From a checkpoint of a small transformer trained on Wikipedia: width 256.
MLP neurons of a small language model. Each row is named by its layer, matrix (gate and up: input weights) and neuron, and shows model dimensions 16-111. Each number is 500 + 25 x the weight over its row's rms, rounded and kept within 0 to 999. Numbers have three digits each. A neuron's up and down rows have the sign that makes its largest values positive.
After each neuron's rows, "fires on" lists the tokens most often at its 100 highest values on Wikipedia text that the model never trained on. A number after a token or word is its count.

L4.gate696:526533497493514460503471526501496531494515500530526507522487479510508503451511503490467523532472478519536529501514509457504493495493468508472510502517506491482506507526512499507498476478475556465545479522486511452504513503515477510477482501480496514498506518477505481541500451481511523519
L4.up696:496516503507489474462507490452494482500500469500501501494450503499504505485532499509501527477494533549473514481527493511484461458508519484446510491484512468500490503491510509479486465521494491504448469509480546527521510484495458508510512504458473473498515524462496502527490453512481515492
fires on: "1" 13, "is" 11, "-" 10, "ous" 8, "mier" 6, " most" 6

L4.gate507:467478511492513539503440460510506470486528502505493511524530451480470494486523482442519528507493546486462461476515455518492516496534474520491463519489458442460537493514455507509504484509461511463466536542501508523516513474508522513529522482477484519515531487501481502449477513504456528508
L4.up507:526501500541481488463454451520552481494482463495531509491510508499502527508569509478497537434472495490519550489545506507529529472509494530522551522506513499492500483506500520469467485509516474491476480534500514502515506459512519512504521471544513484492482529467522459482530474533479487487
fires on: "as" 29, "un" 21, "en" 11, "ver" 9, "ly" 7, "id" 7

L4.gate438:457511515500520523471464445492503525510524484469488523496519455473481458477518532470467507506499529530514527468473490508528516531499457498479483500547483525483544490526515454466509441457536458537499507478476484484528543509506528516518479521453493474481515494447516521528519503500483531498
L4.up438:457492503544423523544509472529501461493489531460430479529534487509484536507517522512519549542523494478498533526485531535471525515521482485497516503498521485467511503495455512514470491497543506497499528529476534506475516484441455485544532525501481484533493508509501548528521517503483510483
fires on: "," 76, ")," 10, " and" 7, " or" 6

L4.gate282:490495491480466508519472515500462466519543529460480543521457508510503487485478517499526504519514507496513489525463477544513497479518512519486522450485518504501533511500460475510547501487532479508490522503554486518504511475502486504496474504520503449521520534546457495451486459478474524503
L4.up282:497490476452488511526473493487473472485537520497524532516484482538490525497449496510496503538515490480527516548486470542497500478512537521514466472463527523532511471454480501530548513463516518527491515475518481514526490515476460507475472526541483486526468475502504462478509459518523545449
fires on: ":" 66, ";" 19, ");" 6

L4.gate336:462470485484478508518511474479484504495472518509497505492496499483520527536456516486518483489507508538470518493556473555508522481475493507463481484498530537501554532534484490497503473485489468503544516468529479489476510468484485505484473496477487508519481529550514495486494501449500539525
L4.up336:489519503461507450526481533495474507500445514482462492502489511494480537459490525512528457540514465548523464498490516491531540464502515539477468489509544513506499474485502501517511444493461508527509508489477546468511471501523490493499473493482527502446474538481470491502543515499519513512
fires on: " and" 89, ":" 4

L4.gate339:520475487459440519498466500487492524507505481484470548525536519504492459482492519470463510489551470458505515514545488512483504514495487507482534541470486498481521471495534519547505496513489502459519516497487507516531491483487507512471488487520533498498539521514468522492473463491459543485
L4.up339:495499515496462534481515510507478501491511487487514502543464538515483520489557489474464515485547490466498542536520509516449526503475501498515512504482465500496525519477549536492526492501495524505487517539481498517471481492470524519497519502524521529462502499525506525484485450486500532489
fires on: "w" 26, "al" 22, "," 13, "fl" 11, "p" 9

L4.gate130:505491509488544505503508509509543517497527501509507502486520477475489467511516527517504456479529512516478534530483514547470556453521522503513498466512499514518518496502497491496520509545502448487504484495497488483503475505489529539521500521518464436494512519494496519494514505504444561502
L4.up130:502481517485531524488525530498538516527562515545511510490500530503487497487493509456518465519536513483501505536490484521500552504464536468494475461520516528515514491464508473514523450492474464467513496474469476495515455497476518483517492499537498475484483504488533493542483525487489586534
fires on: " Co" 24, " co" 22, "o" 11, " Re" 8, " bre" 7, " Ro" 6

L4.gate178:510504481520495525515506523499464490506489486506481463479472530493504492546468502470506491457485565513495498495537523484521481478491463518497521501511478561513487523498522540493462542500495470506502464466504459530500504468476538485521472512499488525531509493509508472501489478498532519529
L4.up178:509484491516506498532476480484484467460522497481485482522492514488523514509468480496505522454476551531490472545502539518463472479508439489482486464502470505485482521542492523477468534499455483442503495486501510543511504482481551461510494530518471481529527506470501467504490469513511526535
fires on: "ific" 12, "ural" 11, "able" 11, " local" 10, "ic" 6, "amil" 5

L4.gate364:475478501485510505492503525438498471457483487450504493452508519458489511505499570496455498498485464524492509492511528493463509486464474497458490470527487487503467479468468546536545529537540463504505503475486519460492473516478554517534489451499482504475475522492481521508531464522484484461
L4.up364:489489516460521443511488542443500508480492474486547454493488516475509530483515525488477473525517471496499515463536484497489525492485464494481522481542508510477496475466481520570508494515501468503511473462455469457465481521496549509549502470478478494466463534462523520538492476516503519480
fires on: " |" 48, "°" 35

L4.gate491:561451516514514480479519490500525487511492483544519489506485526477490474493484480538472484506463509517521505544508467502491455451469480477487469470506522528529520460522512533500532441553485529541514458508489490477527475487494534527491494445516487488505485488505513504475466529509513474524
L4.up491:511505547446509492469534507498522532529487498529514496496438494495509490460480491544528506509509489557513521507483507495487503438510458497454549467502542490470465466518494527466498491588476510497491473538478520493497481475515510458548498490462488460503508483507460494525480468527531508472
fires on: "us" 31, "is" 13, "um" 12

L4.gate37:474480517533511516499533504526501473514506495475490488538512515447505478491514522512504540496500523525485465510506511478475480481500468533493469518496458502491474476499497538510498494533469513503509497505523541459519478492505504470464499523454506439463469504470471516498505523521536502510
L4.up37:485454500495523482477525496536507500509502486478510471545474486471505517496523512485504506510531512487465509489478507476468458510511474514477475491499463513468532535465525544486475522525502528504489464482503489472525474519488505457479498516493503441474474480491517502516549495511530452522
fires on: "2" 42, "al" 7, "1" 6, "or" 6, "ou" 6, "ic" 4

L4.gate199:483462525483481523482494511483528486533520467502444464466537525501501487480496521508481513532483498511503510466536532504482521503486477518488528523514515457485461518469508501487505506485491524452555492514484502535495498502519489503462494486495471513492496477499506498495472522503484488470
L4.up199:504505511496504477472511511475498516500503495458501495497501493491472524495568490498517452515461445508519496513476492465513492495495499525479475459513497441470489501473531515540491527520484518540512517466491507486509486526454507527488517509496548481499523485489494472515511495462496513499
fires on: " |" 22, "9" 7, " is" 7, ":" 6, "ography" 6, " and" 5

L4.gate102:496498449490459517502485508488495527464568522466503495496511518469505520502491549512447484539539503526474495480478510484506476495507526448515473472498472477503503525495471481482556491493481504504482553487524511484516500509461495511486470511469518511526484460504482503515497501520490470524
L4.up102:501507448501457497484459509466488502460526533480498442485509537466548520511487539503496468506521521507495488516494528521521477513463507477512443500479481504515525513492518530473580500476512511515481514475519502485525502533490511497488476541457510507511512465462509448544503540507513490504
fires on: " R" 25, ":" 10, "ay" 8, " near" 8

L4.gate72:488503527447504501520493538522514485494520461498478518499533471519467476465506452505479542550531464475475509511516484475506484476466509507484521521503542542504486521541444479555520509511481511532497544538508513459552479497521532579526467498515506492476515511499497541460466468465483490517
L4.up72:481458496465518504533488510515470522461455463511501509520559469549493499522458458498500510521493483447473551509504513466463478493484491516468524530495517556477512480524503489521518514500480490462489484528511496443497505504522522522484511481545517480541487497463503502514494478507502531543
fires on: " " 70, " record" 5, "ore" 5, " is" 4

L4.gate651:483546513538484521442477556507524490533505490477513504495521480504421530505533512514446492484466468484491478491494544510501507486520511480499508476525517478505523473505483497531517497513476498455468512475519494506546500465504491533514468463496482501530500515538498508488492476488480505477
L4.up651:517487536496502506442515557497489476562515487505518505446529499515483515490515462541464497476521530469484491550489498479512512500530518474495510478498516477525512494505534518534519525473519504470482504494486553489522501481450516486511473452515483515505514500514479518494464482514468528476
fires on: "," 49, " −" 19, " to" 5, " with" 5, " under" 4, "ian" 4

L4.gate292:487522510486529509464521530482505443500525465516500516481513497487550482526509500520489503503467520510511478529480491546546532458455527517500522477494490510519492472463528531477513522478487536547513515489522539514509510474496500481513471500491511507483536505489481469500513493474510523469
L4.up292:489483572476491500484498533500557508497502533514516471483473464511454510493496492526540498535519478530507515505502518490488467431503516496472511489496530482494475501461489514481473500505520552519478509507487501537520490493484513504502482512537484496486512477522496504516535510497493459464
fires on: " o" 27, " g" 25, " he" 8, " qu" 7, " G" 4

L4.gate609:533497522540503490519495511470465486465491546508517489487484471480507501485520512488524496521519482508500471495480483529497527473514534571526499538498477490515480499492482503480472497522443500537520466504544462502515469478480505490513476508489533561555455522478513479513497511437517482526
L4.up609:467526514525473508515495492470463459500493514511531507485539485539489489485499526474533502425474489456504489497524493536515469512519494528560516530518494522465485482515519500485463548497473527543460487544525484496481478473532505497489470496428481525511510519518545508518482499494514488542
fires on: "0" 27, "2" 12, " first" 10, "cept" 7, "–" 7

L4.gate474:527508529467547510519461508466467496483480481484501520530564517560549469515469524510483508467468514514455520529438504530507440466488543522502474503495487478474482459536446541482513500522525473483522512464467509489485500463478513493510508510509519477522492499536515506476538479545488470507
L4.up474:537517509485569486517492521483474486520457495532495511538545551535567513477470511469539477490477510502482514557464506504518481500496529491525443528489505478527517475501464499472545499509519477488512520507450527490479514466457531463523484501530505492514505522495520513505482487511508495513
fires on: "ath" 44, "art" 16, "ad" 6, " Car" 6

L4.gate39:492453467531491528542529508478483481482519498457504498526510457525496479515483523507511479470517465533467498482498501536432478506480511477520475506487460496498436511483518484492499512492543509473524503487506507505537438497472498490522516465505537480520529526497482456474563488502520510477
L4.up39:471505502559454492519481506505519503488543498528485516465509514517506505463465526474517482507488490482475497517506501482487501499510479467439537473499503507446496517489448468490518501521523526472499486523495497495538481564478532566472501537512509521517481428476517519474521544481478466497
fires on: "a" 30, "o" 23, "ino" 6, "0" 6, "za" 5, "i" 5

L4.gate575:506521488493534538554547492488515523506544503518531510506499504526506530489497477488520479462533505526480498474511518531489512534519483479495496479485467476491500540511508460479539475515493490495517524527539475511537558498561528479520538477477529486484506472515542463450548487472503521515
L4.up575:503464500448530499482561517517523509515513540466489508501528501532481479517510505454517513496509515556477470484482528500473543492513506522474490529485485522566496494490505527521526506488565466473483468464506506489527471504501522484500481466481541491452490498500516515522550463550479500513
fires on: "o" 14, " Ro" 13, "9" 9, "ico" 7, "ave" 6, "que" 5

L4.gate559:471485504486501479480479536531528493523484534507472529512470441515466501495536507489500493532531537518492480524500507511485532458509503515485504508481481492528492527498507483507489528478469538438526472494496548492516526494506514527515527481528482486537512487523474474465478509511501458526
L4.up559:488508522450527489494486495505513525511511550526498506505497452541513506479502470484537488529522527513489518544502525476456518488511527494525510511485498495480514535512532474502494522453520497455486493517505503489498517495485521509501527485553466475490513474533508474471475466490521440530
fires on: "9" 42, "ym" 12, " " 12

L4.gate177:481492454528433514502512532481518474461517533478526519484502518511517514532474495568513500518518451547499554499484508561403500542539498493458483503483503544476516519499502502506527521505527527466510510529519493504512509523526483534503488495481519517531459461521495445545483492513484521484
L4.up177:533537538467523505491489528520475512522510519474480522441509529488469508495448473497506502521482465501488507531498488565493500492550539525522527508484515525510527492520483469497524497535508510518504532553517466523491506498520482531529490485495443558529519525522518507496536519485513508489
fires on: " S" 24, "a" 14, "g" 9, "om" 8, "ie" 7, "0" 6

L4.gate19:522543502539517516504513464510474536495524505524455531502525466510478505525487488488501521486518541510501503448466482519487495487513532488474475485517505481522476534479490505526500550508518515502475488536531499487565515527496509492478492504505508486550543477513478506454534489489534484495
L4.up19:504549498495522513507533486525500528503527521525484495529532468536502498519498470446482500467546546512514515470463489500490488507503497505495492496527507471504491529483480486525520573505557488526507502561517464479517523554505516488479496473505535512525534457483487514490507513464556477478
fires on: "en" 30, "a" 27, "ru" 10, "u" 7, "ana" 5, "ue" 4

L4.gate322:523516524529551479515437504517502537520508497504487513516519520487489544516506467495435499491495505536479484492497536517535528502474506470495507527551454536504522530507493490502531507484484509458509510455495490508458482449461505489532548498514519497502540492531499506491458533490526468505
L4.up322:516523496502497524469522473524534554494507500540527472497487497501499501471528490485514498471492511501476492464503532481495499490511470498496498533524520519481478490522480480469471529490473509510468469511519492534511507516536491471498524545553486477522527456528490529538480489512522472521
fires on: " \"" 60, " has" 8, " had" 8, " may" 4, " could" 4

L4.gate599:473492480553458512458514423462507537468507492502507494452479511519508493473485522510486516493537496478485472522509482542540447538499502507453478490479467538494489485521528513517516522518551525474513496489476501495497533511476549501497532485488504495525528473479508486489497465488498503444
L4.up599:466478480515507480539495490523499518505533467481526501461481535490505547474505464514532459480503505510497514490517519534519478517499510502508559454482498517502495423507490500513497468525499503523496573522511470501470520458483448516504486488544512486518509536485447461516509471493541545502
fires on: "ow" 16, " pre" 12, "3" 10, " j" 8, "4" 7, "ort" 7

L4.gate22:534496540449460492475516518522530495519481505531531478491512522491480500455484455527521487493468509505466488464479520469512484512432509433480494454511470493468520535531484524515556506544478556501495467474503515478527541521529477497521487486516481482527484532449484516550493498501524478493
L4.up22:528455506509531526490499553520517505509522526483470485548482523546467535476527467486531508531522491475522482487539460471487492471486514510514485485469459512457463509473481460490481523505514500443516508502488498533491480536481483494504462476517537523506450507555494511493461448505490464493
fires on: " " 31, "ll" 18, "oy" 8, " Turn" 6, " Boy" 5

L4.gate547:479498462481497500522526474493486489475541508510454531495534516477485480468470520554528480489496483464488527538473462492484472503450449493454482529491481536511540490545517511499483485472498496478531518492498502489493535538531469517518513556534506520493547486529498500486471503473513485470
L4.up547:491518474498514495501476475493502507522510496556476524462510514513505501507463541550489482475507495474486537496506473518470462477472482502456542502498527480495536470575533547498446499483495516490557484489539516497492487540546527515498469536493501475477551468485465506488513540505509496519
fires on: "." 94

L4.gate481:484469468549552504497475494498472493512562451493497546492494467524494515478448524466480503539503499485516477457530500528512516481517505508463521531458492456488529489498504533500468507522506480485466517516533486495532489520547465525513511521542531520517476502487513499511526484485460501505
L4.up481:484467546520530499485489503503484479478497459515526519547468482533509515507543513509511458557539515540526469482535531539499514505551492513497507519526525515543518506504472513520493512508476536487468456499507511481512453482476447487497460484507476470493474531520504487513527539483462524492
fires on: "r" 39, "1" 15, "ach" 9, "orn" 9, "7" 6

L4.gate468:501529485552512514523492476485493491494503544495537517461496474485517526581479481526497470552487551501465476538509496511528477472530517500517469544474512528519505527505483495498485503514501476482507542512510529525525498508495492521510443454490509469528510498484523499456462486490498528485
L4.up468:474488440562500527497487528451496470474449516495525505447493487468477492534486477539470484507459495540511497528462488510439459507466510483523494502485531530500540506521498473476498496467532531475494537458506471513486534484476488493543490474508520509535483525547492471524480547530483518511
fires on: " end" 28, " north" 18, " south" 12, " east" 9, " half" 8

L4.gate690:484487522486501501467462502522472504461482502526511546495483514519517475470505506479492554557528530501491512482527468458512530524500502524487466503523520464536460501542485516521496461522505540531478492527531539514520514515473497484499474483469499482510531506490502496477500469529504518556
L4.up690:535506532527530493512526515545484468482486505516501509536455491546449467497532533456535483480498505483493549504520461490436487523524511488476445533512510508481482550529514541466499489529488508518531535520478536494492479511486549548477546495461504505479464497472505458497536504495479518523
fires on: "1" 33, " Green" 11, " Central" 11, "2" 10, "0" 8, "al" 7

L4.gate298:511478518548493444462496498491512498504490480501492515494535465509479469501503503495481514491523525490517538492500495482474516466524487525508440488438507534543517514494480485536534525526467533536529466482507548506508533499479469481478452547481485478524505530515491489464470516459506498516
L4.up298:504513515530496469476516483493507493505513493496516490486527507533458530520438491473527499480479541497521538479502484501499507490486534566510513485486507497483467499518486507517522519519531466516470493480533472455522511528529465515535490517454475504525551526503489493491494540477459505506
fires on: "ri" 18, "ay" 17, "ry" 8, "y" 6, " Je" 6, "as" 5

L4.gate200:505490484508462502481519448486486496505495426508516469510469491506516497497491448472515516460528557489496530496456528548501504504479504535489498510493478530529484468533518490458507560463526478481470442524478490480473489450511510478497473508521488492525508488518516485469516458517500484502
L4.up200:543487527485459501506518488557471516507519486498461508523497482554526453524470461522495499456496474470482495474525543521474497535501504496497511499485475473521458481493513500547535513533520482502441526526495491483518468456502530496453480465466497463512491504526532478449513522515479480481
fires on: "9" 33, "8" 10, "ected" 9, "ved" 8, "0" 7, "ized" 5

L4.gate259:505478461502505530527480535497527510483480527476488472487472512505445488479485496538512492480522540524504498497480474460484465484515495479498535528470525511500518479535447473526479512475539554488495496536534543537524513470495471514442501525555530475526476511513530527490559534474484497483
L4.up259:490514470486519549538548492474510522519501502503522517423508464470498481478540536497482482522514478460497549492474502486487509501479527492487495446520470561505492504506518496502488503480512470512530498491509495514468484522494518472463526529458473471535484490509479504468519510445504455477
fires on: "." 26, "ated" 9, " to" 8, "if" 7, "ing" 5

L4.gate261:507495506478497504482534534448502494509465480490483465491491462453500507490523515491563504502467487519525509500518526471509526532494506520509498499496468522529476491520500525536518524511496514494504514466473550450481529522484502522484508510496467494502464492466506471477429535485477492545
L4.up261:534485487486463487495548465433515506511510475493498479508520505486487525535481529497515530487499531490524499517476559495525534504506472455524489505511536545527473514497535519552492496499490474465477452457488501463478528457499482539502502512529489497529495471496490532487480505531497494490
fires on: " =" 45, " and" 42, "imate" 7

L4.gate405:465508472472480493512531528492477467482472462515479476490496474522471464501452517513529530469484483498433553475512497546459519498488502495537552470489465523463501465476458484484513479525494459453533481505545511498531527469493507528494487478509460524520510511543533485510476494507512484493
L4.up405:513506481488509504544498516544504475475472516486474469513484472527520484496490498499525531510488477520489501500484520519484488539477498446541508484504464481455479491481500456480510492507496447458556456512494529493511521453522456469516516482521468524500504487544542460509481516481506528489
fires on: " and" 30, "°" 20, " season" 9, " Time" 5, " time" 5, " office" 4

L4.gate497:525484479470509553542487513547502513476526509530497463463509499465506470461497490531510517530488472525469496509466491488444487466481537503471520512491511504519528501514465502534497502468496492482500493486495499459487504534498521516503519495490483483467514520483486482492458517496493471501
L4.up497:477445520422468539507518522516500504548487499506472458523474512516507446455524448517509502549484502512527498511464474501485552469520497522496482485491497473503511516466515522516473475494473545482489437473485443499508500499501527490479495475475506540488486520484513498489509505480487508498
fires on: " acc" 33, " wh" 18, " Acc" 12, "0" 10, " that" 8, "wh" 5

L4.gate626:478527503479455515478519448468474525489492466498517491499529518525510476480459477478474538424527493490472484471490497509507495521495503484478477469497467503514480512511487465474492533502546487523516506501517507522511537466494481509482500560470489520538507474529501510456496496480508489505
L4.up626:507501509521477457546529511511512482487518517523519491475507526498487505453511459489496511496517493511510501509523486474478484551478477496481477472491472514498505502548477504515536463488463520483511508532516509456481531476475491451529482510455462496501541491473522504505475511468533485478
fires on: " " 24, " May" 17, " District" 10, "us" 6, " Jan" 5, "\n" 5

L4.gate677:483456503454480494488501542490519474519480488461489501485492515483464465474511529537514520506530471495507456496526517459481476484513508478489479459469519492492504493487486505551526464530533481511546496460505525490522451461493519475500507491505549505485497521513471479522501545476501503512
L4.up677:530509525495521490537475540498539466490522500445484489453515477481492501505535488479559546513523480490507489545543548519462466470471513489526506481485513455498488500465526504509551525543532537495523526496501526483502488483481489514512501502504482459495527514491495452503475519533483493463
fires on: " by" 24, " Candidate" 12, "ist" 10, "ame" 8, "otes" 4

L4.gate423:479469470510475528486503488493475480508479532507529499517478501472554498466506503446534492474528508516504473477503542493527519484485483488464493544485487489532509525479470517486542479518499507510527467500485489453479543478503498488495441516455517505563470490465490460492475473501496509483
L4.up423:501535496472480518489435540504527483509553513502520534565490462484519467519523494498477491515533518515481485500507512494551545500489476518492446520501508483503505562482479525513526519452471506543488504505492524485519528555494486502492513541501485496513471499513499498513520466504533512510
fires on: " " 62, ";" 31

L4.gate307:462485496529500511501521497455484518507473520488526534497517498484506487479488480514535530513531525482539510509511504492469510528500506473524448475531485495465455494496500491460523488491495523436524488489526560502503548483503465518463459507509547461496488531525511481506527527518481468496
L4.up307:526459475506518521488467550510496535525511500511467536532492485489508533490524512536481494512534466474520517511505522503460567503490464535452492448485478486508499521488523506534442493512475502455507510473504561497523479547493463487502508497535519502473460471470499509479527561443525528498
fires on: "." 25, "ing" 12, "out" 11, "ent" 11, " with" 6

L4.gate557:525508513485445492521522471523525480484484494523487533514504533515490483508489502475515482501487517493498468498524475501497452505546502522490495529498473546526460480474508510525503533487481485480489488527534515501486459509480452478510528491509525527470539524510505520483477504458521491495
L4.up557:528494476484490522456501537511480492518508537510493525528421506482501493495450523493561495509475472480493505460520517493463504529525465537539508481481489508510494452502500510505445498484472488481443504491500507515491477541476420493511529488517462483491533541516485489515516510449505523466
fires on: "9" 22, " age" 12, "0" 9, " Sec" 8

L4.gate638:452476495513465508512520515514492525510522504442493506514554481492464551482490509480493472520507461533510516514541546461528544528513499524552476489518482522492476506523498443536491516449508494479493545510507500470496529481502521514469542475460529503489502519457541493529507487526508531516
L4.up638:448490517512486518539511478461483501514533512436489516506527440479448528488481520502487526471488485474482522518474501508491529504496461543504481478502487528512482479529481471513482527472487512520531521478495506465503547466515527529483534475473525519480537498505514479485516503500521536545
fires on: " and" 18, " =" 16, ";" 11, " After" 10, ")," 7

L4.gate67:471475482493498491529472480493519481473472484458503507495488482529488529452490511526510478471511478463491480540521518474495483474445515510501555495510496515521494475496436530477543495509491503481501513484495481496545513462536507476502523466523512513544478507499503486530492538497501484527
L4.up67:506481490498495460493477517511493507476458499494555470488504506511503527449483512463524486539497530498486522561526524487526489464503529487509509495513501476519517517443496510532497480504493526515557514530505532520541505509478477491479489500503530481504485505531465499471509519508529502500
fires on: " /" 16, " Am" 11, "th" 10, "un" 9, "s" 9, " am" 5

L4.gate324:470474511539496512514536484512466515471496473542493495519540516492501498520456520521493499492493453494522485476496510468495496568510489510491506502540542505464437498508515494523507470519494430479461513498533536485481500477479563535494462492519498515490463485515511517465563513496530509507
L4.up324:469542467507498504504498517459486522455535492518487549469487486460531494505473552521470506457506500452494474474509502505481498541478468468446538497505537515474498445486511535506508487511500467498456478490538526510466500540504540501535500471505454470507476501517503513469540499483528484480
fires on: "\n" 60, " |" 27, "2" 7

L4.gate567:517511549522512503472486549535487456508496519493499529485514479490478469542479515545497541488494525525513468506528506486533511451503529501487512503520506464475515473490481466507462500481510454479491498461529479519482477483486500484514496533518539466535529552507487522496499508470497503488
L4.up567:478478476459526482493499532494487478528521502493477514484497530514473505483492489489495467529460461537500536537466519465514521532464521487481529471510466506487528524446522506506509506521479499515501500496495478507503485518482513496489491520490519475504496522490473501554523496458567520489
fires on: " /" 28, " Apps" 18, " ad" 16, " –" 6, "d" 5, "." 5

L4.gate42:479513513536519482483507485458470530464482483495514498489472467493443485520519494497472489483493512502462528492469503532512456515551470512473471531532445508542483511496473525497478510475477484518488489486505497500530506516535504507497449487485531493536463487506525504502471476543498486479
L4.up42:512500524477547497502498510504498519434504525499520488521519454510466486503527456445509475515484525484477496460493509530500469529531479478504487536513445485490528488514468503493470456448477471500475502519516473521489514502545517516467444449495503517533510517518552484505485473495477494492
fires on: "0" 22, "art" 18, "9" 18, "8" 8, "5" 7, "7" 7

L4.gate312:494513529481497522458507467538500488521495500481467530499548482508493481515497503516492518470467505509448538507490513547492506529491474518483494539520502511566466482513472545504487509537515494529483532494513465538542526465506449528478516482501511502541468532540515480502495490461497526495
L4.up312:495508541493509519441456488570525474506505528506492497510544510506531542509502479475541541506511480516490534531518500511488501536512462500511510531514539495555487522536494514516493500498498493526480513501481468536528498486527461469451525465498486509525486510536529494495512477454483490483
fires on: " York" 29, "ose" 6, " April" 6, "urs" 6, "ay" 5, " Smith" 5

L4.gate569:477526469469529483484471513480501485455510504502488517500475474497464479511499550512469509474482534485479552481477484505520443502499474526485493456526529484529529517528475494428526492496510464472499489499532504505479488476532492489493504497480547504494513526553519473487466483466470494434
L4.up569:456531469445527498469477523499556501505494504493510501499464510502485519504523539490524480486478508495536538467522539484508483498486516512522500490535485455546524526504497476442517486470501464536499467532500516556451469468519506473509522485483519496465464500522512496469457457491474514447
fires on: " years" 39, " months" 8, "itions" 6, "ms" 6, " events" 5, "9" 5

L4.gate462:520506484524476547543505497534469489510516529472473546451549512507507461502502507488548508479487534471484504551457502538540519487513512486520513500530518506479523502548528520518461489492508495509535518492476483500467474541492493508514561533475477535522552508504494512509508501504481476524
L4.up462:525495486497477526503490530482478494496522489487490493462541552485521496481443548520469526514481491496480493540514512482517497484463493486486526491482498452395489499510495533490506506494568503532513515505479533517499528510492492505499533509518504511523509463475525503462531547483518526465
fires on: "." 65, " and" 12, ";" 11, ")." 4

L4.gate293:480497484472515473471486550494537503507489504501470500535523505487494492487472499489537483517491460551467482456509507453463467525531473520520510520483510491528453547496440483515487494497451468538505528523471501484502447508513488540523499489500509454474513495536443492498519521490493484494
L4.up293:537510553474519451515514563488493506481513503515530524490484524529502542529458491551488522517491484477484596485472486500452502513484505488473525497454476494504475465486483515506530478474500501477485498499493490503531504492535499513510499465525497502509498508513523474497532485530511488497
fires on: " |" 98

L4.gate195:477520482484487485494464520500480493495480526521512514560528470460472489492508496472544504515531522510465524513450492523502521481502505509454509535477498461483510526457496515498438529461525481540510450470489528518499507519499504494517515471488519480550466499488484483524539490496504519493
L4.up195:504450483535503483508479487511509504494507487511547506474541476486519500520481501525523502517532519511509542482489513529511514481486478556458474535462498473522513523487543522462496528454538458533507445481523465509437480517505477503506490495481518516517510516487530493529496540509497516500
fires on: ")" 69, ";" 13, "9" 10, "5" 5

L4.gate525:498501492474493532565442546503507486493491516514485567466512524453461490484537499493555490506508494487512511538485471483530485459488497519551537521536453475514514479528495474541525508467529509505561526511526462486467496494504502526535467484508507473541490467490501485471500523479506511497
L4.up525:499459445484514504481487482507455495485532497524473495508468477541507514477459516511488525487513459453523545499516460480510497482466505495492524518466502518493521557519525511524469499502524557472520507529520556511462508549502507499539462512564534507501488481481536509504475530484501458519
fires on: "." 62, "," 34

L4.gate109:473540479506482545531502440525479500458534494491485493507504479518495487528471518489489446455524504485516494522441514552528489517534497499521497481475478476510531522531508490507457530493506463517518474477560490485492547499502532482506452527498472523477503506504511468504463527528489508481
L4.up109:484500482521499560501517465544537505513523460490483505486451467536515501496477511531528490459566545458478527502462495517556523499558486496517515459449508479505548540490505497474489530505542519509445509501508497503487513492515498483491446488479472464507501472499489525482517511540484539466
fires on: ";" 29, " wh" 20, "2" 8, " at" 7, "3" 5

L4.gate234:465509507481472531550449506521450489493500475517464541485499501462526484525502485523500479491485431480557526477467474490506484519517449462521510474480520516504486515483476479483523500480525522442497501505542498453519554514539493535485505537520489519472524487479493479439479456496506487558
L4.up234:457524456452478512528459461535506430491544509541472508496498493487467493508469534514493521466492494486503518507487476449482476471450485509485508491490458462448506519506499539514502518487498527480501540528526461505496541550542509470464532503517470495505505487491540480511501536483513507497
fires on: ";" 38, "ak" 7, "ind" 5, "ov" 5, "y" 5, "ong" 4

L4.gate524:526473513464546474504473461497459519489521510498458544504525521479498509498524497508531498500533495483474460502470454531507509504531493474518480483506473528559500496507476479529472515490515501519475462473531493455506461461478516468495454534496481519505493523529496484480498506474519508499
L4.up524:514470476453542494470473506516485497454536540497457465486531501490505508495536508471524522471519482468487498524502438532501489505510502512521487496502492514527500493506526506528460518452474484535460517495505523491498463457517538484521460488486467513510513501515563516476513493496513516449
fires on: "2" 20, "0" 15, "4" 14, " politician" 9, "5" 8, "1" 8

L4.gate311:491508529517468498508514527530477521517452495488495507484482484470451474452520521491533504549493534496478475509486532519501540498507510501504454480508519532541497484508486488511505509490478496513499561505530521526546507495482482519481536512500538464495512547464494490484477482517551535509
L4.up311:484537518490536501534475543538502524501481521502494517468496491491509489472489480484479494520476510505478457557493476478510555483472513526476507500537515552511478488535527452513453529532482489485503492518499488484511521499518483486523513535493477527482541483470502483518473497488490528522
fires on: "–" 36, " sc" 16, "o" 12, "9" 8, "#" 5

L4.gate308:504536492516448477483457502510463493477510486478484519491487471504512471515468514508417511512534472466452473473530537474535512521494512490484503512483504489470482532499496509512528493468537504483460514503471526499484502488493542517455462509517490454531473493516533493491473521501529484474
L4.up308:514488504498473453482471483543447475488498488467497518531541496515518567527465472519461543552500478460499441492491567464501524510516510490538477539459501461498489543492523480547523502456517483506480510535479521524465516485499502508512477509528483485489462502517541491517534513518530533506
fires on: ";" 24, ":" 19, "," 12, "ay" 6, " and" 5